MLP neurons of a small language model. Each row is named by its layer, matrix (gate and up: input weights; down: output weights) and neuron, and shows model dimensions 96-159. Each number is 128 + 24 x the weight over its row's rms, rounded and kept within 0 to 255. A neuron's up and down rows have the sign that makes its largest values positive.
Before each neuron's rows, "fires before" lists the tokens most often just after its 100 highest values on Wikipedia text that the model never trained on.

fires before: ": ", "UTC", "ild", "char", "ti"
L2.gate103 [ 99 170 147 170 132 141 100 123 129  83  80 115 107 134 115 107 116  92 124  87 143  94 139 110 123 143 132 162 130  86 101 171 116  90 127  97 154 120 138 113 150 136 119 167 116 150 106  98  72 157 125 125 126  91  80 128 119 111 104 126 107 113 170 151]
L2.up103 [102 157 141  96 119 155  98 130  99 118 130 139 142 113 155 127 173 113 106 113 162 157 137  63  95 125  99 167 109 114 117 138 115  92 126 151 100 153 129 157 132 132 124 127 147 132 119 113 140 126 139 128 191 145 131 175 127 116 127 121 136 148 118 158]
L2.down103 [123 125 127 131  95 120 122 143  84  76 142 131 116 156 145 125 154 130  74 141 153 144 118 132 121 143 104 131 135 154 113 114 133 157 116 124 105 183 118 127 100 148 103 121 142 159  91 159 146 143 167 100 150 109 135 158 141 114 174 132 131 131 166 198]

fires before: "| ", "February "
L4.gate547 [137  94  91  86 146  82 136 145 149 157 101 137 125 101 106 138 101  84 127 113 145 142 125  89 114 111 101 143 110 115 101 124 148  90 118 123 105 157 124 168 117  88 137 123 126 164 101 117  68  94 146 137  93 132 120  85  99 140 151 151  73 133 105 110]
L4.up547 [150  91 102 145 120 135 119 153 126 111 128  88 118 186  96 187 120  98 137 175 137 113 100 123 124 172 154 131  60 164 134 125 159 112 128 123 150 158 129 165 132  98 137 120 121 122 112 117 109 117 158 128 162  87  88 133 130 179 122 148  86 119  90 120]
L4.down547 [141  92 148 108 111 136 117 147  97  65 115 106 137 112 117  97 115 163 132 139 155 111 110 136 151 130 131 127  95 179 106 121 135 100 112  89 164 114 122 132 167  90 118 139 155 125  70 118 115 117 168 159 157 119 120 130 133 172  94 117  96 137 128 145]

fires before: "s ", "| "
L4.gate271 [128  95 158 114 137 140 153 135 153 166 104 146 139 121  85 116 136  95 109 166 122 108 116 156 122 113  95 104  81 118  97 111  96  84 114 102  61 199 158 106 119  81 137 102 145 130 121 113 102 129 155 130 107 124 134 122  94 127 137 146  97 133 157 127]
L4.up271 [138 118 126 137 114 140 134 117 128 104 116 138 114 108 102 131 118  91 143 150 141 150 120 141 117 152 126 118 150 184 107 126 148 128 154 108 128 151 166 149 170 121 118 138 157 114 132 155 133 100 158 148 107  77 138 113  91 130 106 119 141 125 148 112]
L4.down271 [134 103 114 145  98 114 134 190 129 118 154 168 131  99 107 133 130 159 136 150 144 149  96 125 133 138 145 109 114 137 173 126 168 117 123 141 117 138  96 136 166 141 116 139 124 143 193 154  89  96  64 121 159  91  90 136 102 131 133 109 195 115 102 114]

fires before: "\n", "\n\n"
L5.gate529 [183 147 104 111 115 129 103 129 109 143 152 157 142 166 125 123 103 123 107 101 146 189 141 112 185 133 121 119 183 105 135 147 130 134 116  78 133 128 130 160 140 114 139 106 133 164 157 149 160 127 111 145 137 137 145 134 125 105  99 160 129 154  75 132]
L5.up529 [ 84 115  98 141 126 146  97 169 187 164 130 131 129 156 114 105 112 134 150 140 137 113 123 113 115 145  99 107 133 124 111 127 120 103 135 175 147 131 169 114 105 126 122 139 135 135 140 105 159 121 118 127 181 135 128 157  70 130 134 122 185 105 196 129]
L5.down529 [ 99 154  80 149 148 150  88 150  99 144 133  85 166 132  96 125 139 129 147 121 105 133 122 130 158 170 101 131 142 158 133 154 100 141 126 104 121 107 126 135  65 138 111 142 128 122 103 122 146 146  68 148 132 135 115  97  89 105 141  96 161 116 144 156]

fires before: "| ", "- ", "in ", "|"
L4.gate192 [131 122 118 113 118  63 112 121  99 142 165 133 108 122  71 146  99 135 100  94 166 132 131 132  81 115  77 122  97 120 133 120 150 118 102  77 107 119 100 123 150 131 127 158 127 137 106 108 144 123 149 110 184 122 146 145  92 110 126 134 120 131 126 137]
L4.up192 [104 121 107 142 166 112 124 102 173 122  94 177 136 162 115 120 113  52 144 156 144 143 122 153 100 140 118 155 123 126 127 164 142  85 122 159 158 143 102 118 127 162 121 130 130 115 112 128 117 113 106 163 124 111 118 102 135 166 148 167 155 171  93 133]
L4.down192 [122 100 127 124  89 143 140 142 138 104  83  86 114 148 147 154  99  91 110 110 136 132  70 155 113 112 150 113 116 157 103 153 141  77  78 129 132 124 100 140 101  63 138 112 121 120 139 120 145 129 122 140 147 102 135 123 116 139 143 115 149 151 117 169]

fires before: "| ", "C", ": ", "D", "L"
L4.gate375 [120 150 123 158 176 138 112 160 112 104 113 142 149  91 106 157 127 119 136 124 169 112 111 114 148 142 131 128 125 121 151 104 117 121 136 135  49 126  81 157 136 134  95  69 150 159 126 120 109 131 154 121 106 135 112 124 133 135 127 123 136 120  87 112]
L4.up375 [173 114 171 128 102 111 107 128 139 131 125 106 140 175  90 169 159 103 178 160 117 116 117 138 136 143 150 133 116 126 122 130 132 115 163 112 134 119 127 140 144 155 111 142 112 133 159 149 134 100 109 135 120  60  74 153 148 151 129 187 158 129 146  89]
L4.down375 [137 129 127 147 117 108 130 144 128 108 140 109 125 135 127 112 139 105 105 126 164 142 156 152 123 128 142  75 104 145 162 113 121 169 152 155 156 160  99 118 144 106 131 145 145 111 139 130 149 129 121 105 136 147 151 138 136 101 113 118 132 100 105 128]

fires before: "==", "(", "| ", "and ", "==="
L2.gate145 [119 125 129 147 156 138 139 139 126 138 132 134 139 159 118 114 131 126  97  89 107 175 145 121 154 147  74 133 166 134  86 154 128 120 106 111 111 162 117 151  94 148  86 177 130 182 138 120 104 117 136 110  92  97 125 146 109  93 122 117 124 129 152 132]
L2.up145 [121 105  95 117 123 183 110  82 133 140 147 135 115 107  89  91 128 141 137 122 108  76 203 119 103  98 142 154 162 136 125 146 132 113 115 123 143 142 140 132 131 108 115 115 123 153 137 131 134 120 136 101 139 170  98 118 116 134 185 125 135 150 189 161]
L2.down145 [137 153 109  97 124 152 138 156 114 129  87 113 131 136 140 167 168 147 106 122 142  81 118 133 158 114 149 142 105 121 136 129 110  92 146 125 166 155 131 163 151 123 142 110 121 114 114 109 126 149  90 102 150 168 145 176 104 148 131 121 108  84 165 160]

fires before: "= ", "- ", "==", "=== ", "===", "Govern"
L6.gate431 [145 110 120 102 120 173 125 169 134 145 152 108 120 117 139 146 119  93 130 107 129 155 123  99 147 102 100 117 100 124 121  96 128 135 102 122 113 151 161 138 138 110 113 139 137 143 121 111 119 105 135 117 152 153 171 144 101 106 144  59 143 171 134 118]
L6.up431 [145 121 172 107 140 164  72 149 117 154 153 178  87 171 134 166 130 101 132 157 154 165 141 114 101  87 155 156 142 124 143 138 163 127 116 139 127 173 178 133 169 118 149 137 144 106 174 113 146  75 135  95 146 147 102 131  85 122 129 133 145 118 159 170]
L6.down431 [149 131 117  95 100 123 120 158  97 116 106 131 107  85 115 153 165 154 117 104 133 105 129 203 165  93 113  94 177 145 163 123 119 144 107 139 138 114 110 114 158 111 140 130 170 141 107 121 143 116 135 143  93 145 157 117 127 101 145 110 117 140 147 123]

fires before: ": ", "–"
L5.gate116 [ 96 170 105 126 128 184 154 107 124 164 137 113 117 175 108 124 123  86  86 132 124 116 141 124  84 163  99 159 125 138 132 119 115 126  97 105 137 131 176 126 152 119 117 111 145 189 136 110 109  97 130  94 131 146 132 165 140 135  91 133 111 100 165 138]
L5.up116 [178  80 188  87  83 183  72 135 133 117 120 151 136 120 133 119 138  97  86  97 189 151 127 104 118 109 150 175 182 128 161 158 159 153 134 116 143 128 125 136  91 116 152 107 135 123 150 156  91 107 202 151 169 103 130 150 128 124 122 136 128 129 171 135]
L5.down116 [143  85  78  85 141 114 125 140 161 112 104 161 141 150 140 162 155 101 148 137 161 166 130 104 112 148 107 105 152 148 128 133 167 113 107 132  91  72 139 154 118 165 118 116 104 111 165 168 132 150 126 172 107 119 115 167 131 148 113 188 151 132 157  94]

fires before: ": ", "s", "e", "\n", "n"
L2.gate17 [171 110 123 111 121 145 116 102 113 136 164 138 162 120 125 142 122 172 130 107 177 158 133 111 124 119 133 137 128 147 153 112 114 126  97 100 118 130 131 131  82 115 129 168 139 116 129 176 177 125 104 155 126 116 167 119 109 141  96 124 128 117 130 155]
L2.up17 [135 161 116 104 111 125  97 114 131 107 134  84 146 135 144 162 134 158  89 109 156 136  94 171 127 137 114 172 113 130 106  98 106 136 126 155 105  90 173  84 108 141 100 126 139 122  91 165 130 159 139 145 135  75 157 162 132  68 135 120 154 130 151 149]
L2.down17 [119 141 108 154 125 107  99  95 113 100 129 112 160 101 162 148 123 182  82 132 169 128 133 137 142 150 102 166 116 109 119 120  93 146 144 123 126  83 140 110 108 103 113 122 136 137 118 165  93 151 135 180 169  97 146 118 139 130 127 140 114 119 128 170]

fires before: "\n", ", ", ": ", "ut"
L3.gate428 [140 135 153 116  67 145 142 129 103 124 168 134 126 190  75  98 174 132 130  80 126 118 142 128 141 146 123 112 149 116 131  73 160 103 126 151 173 142 136 152 121  99 109 118 139 119 138 123 117 130 115 116 164 115 115 190 145 135 102 140  91 133 117 136]
L3.up428 [111 151 118 118 128 133 113 133 137 161 108 126 140 120 120 107 125 174 155 125 106 124 117 133 124 162  88 145 106 133 141 127 169 116 111 157 101 113 137 121  87 127 117 111 136 160 159  80 160 167 184 144 104 133 114 119 121 174 138 106 146  99 156 141]
L3.down428 [104 145 120 137 180 142 135  99 134 136 102 142 112 132 148  99 127 154 147 166 109 128 106 137 113 120 123 123 117 133 115 149 127 139 184 127 117 117 123 116 117 112 153 138 123  77 119 141 154  97 140 109 160 122 160 115 154 122 112 135 112 101 151 116]

fires before: ": ", "by", "ation", "|", "es"
L4.gate591 [109 148 136 119 151 167  78 150 155 109  79  53 113 146 109 148 161 103 133  71 126 132 132 143 112 178  85 130 170 144 141 166 133 108 126 112 110 111 158 167 133 126 107 129 113 141  92 136  84 162 119 108 133 114 134 189 104 161 124 106 123 112 167  94]
L4.up591 [111 158 178 106  95 175 128 112 126 124 131 116 149 124 101 128 126 111 137  88 112 126 105 116 128 168 129 118 187 132 107 134 169  75 139 126 131 161 133 161 114 145 101  95 132 112 111 141 135 161 134 129 159 143 164 155 155 138  94  87 179 102 101 131]
L4.down591 [133 143 134 100 134 147 112 140 136 151 107 141  98 126 164 110 142 123 105 120 109 142 154 146 125 169 120  97 135 120 178 120 141 123 102 121 133  86 148 164 139 113 171 131 123 126  78 157 119 155 136 112 182 112 169 142 129 110 169 132 157 128  73 146]

fires before: ".", ","
L5.gate729 [157 172 162 109 107 121 136 107 145 150 146 132 110 133 107  83 132 138 109 117 117 112 174 150 107 167 116 141 132 135 159 133 112 103 172  96 115 129 156 129 129  71 127 165 139  86 116 169 162 147 113  95 149 113 101 144  90 107 121 126 110 101 141  70]
L5.up729 [106 130 119  89 108 132 159 147 119 101 105 112 127 146 141 109 129 145  69 140 108 118 118 141 191 177 132 177 124 138 114 147 108  82 126 129 160 150 156 150 159 145  91 120  92 137 170 106 108 132 142 125 169 139 132 122 161 102 133 137 116 146 140 141]
L5.down729 [121 130 158 128 140  80 163 135 124 120 148 136 124 141 124 134 139 153  90 146 154 107 122 120 118 133 141 102 136 120 131 134 173 125 136 120 109 119 144 109 119 144 172 178 120  76 132 107 142 143 131 174 114 137 127 151 121 109 125 102 147 117 104 101]

fires before: "| ", "C", "\""
L3.gate605 [160 124  94 130 111 103  90 136 142 111 143 107 135 113  95 145 128 102 129 124 127 113 134  94 109 161 139 120 154 165 127 140 138 119 162 134 153  88 110 102 131  72 144  90 156 134 137 121 107 115 130 175 102  96 123 115 140 145 135 135 130 108 153 133]
L3.up605 [105 149 144 170  98 173 110 101 151 185 126 132 114 142 125 134 116  81 108 146 143 133  80 149 105 127 115 112  91 129 133 168 138 124 161  73 118 122 114 131 141 139 126 134 104 139 132 118  74 112 141 120 137 123 103 129 111 146 143 133 106  98 150 133]
L3.down605 [138  91 133 100 143 145 177 136 118 142  96 102 148 119 107 130 156 124  95 138 139  99 117 181 159 122 108 123 137 158 115 112 107 109 144  87 119 135 126 115 179 153 145 108 141 139 183 152 142 119 149 145 103  97 114 174 146 187 115 130 121 149  91 123]

fires before: "| ", "R", "Ram"
L5.gate268 [156 120 145  94 109 149 133 123 167 139 137  95 146  90 103 104 132  91 160 184 149  77 101 168 122 137 133 169 161 136 107 133 136 104 114 119 162 162 122 151 145  79 132 118 124 135 119 123 155 129 114 116 108 145 101  95 121 162 160 184 133 132 130 159]
L5.up268 [103 130 143  94  67 141 114 103 137 120 112 120 134 153 139 162 160  89 142 158 120 122  92 127 103 122 152 161 126 161  86 135 123 124 121 116  95 115  95 169 149  80 133 140 136 104 126 147 113 112 133 156 126 118 136 112 144 144 142 177 148 102 112 119]
L5.down268 [ 95 171 162 116 126 127 139  82 131 129 113 146 110 121  92 113 128 116  98 133 117 126 159  98 141 137 127 117 188 157 113 146 141 150  78  91 141 135 127 144 139 133 124 117 129 159 118 144 112 139 125 137 112  75 154 125 121 130 103 111 151 171 115  87]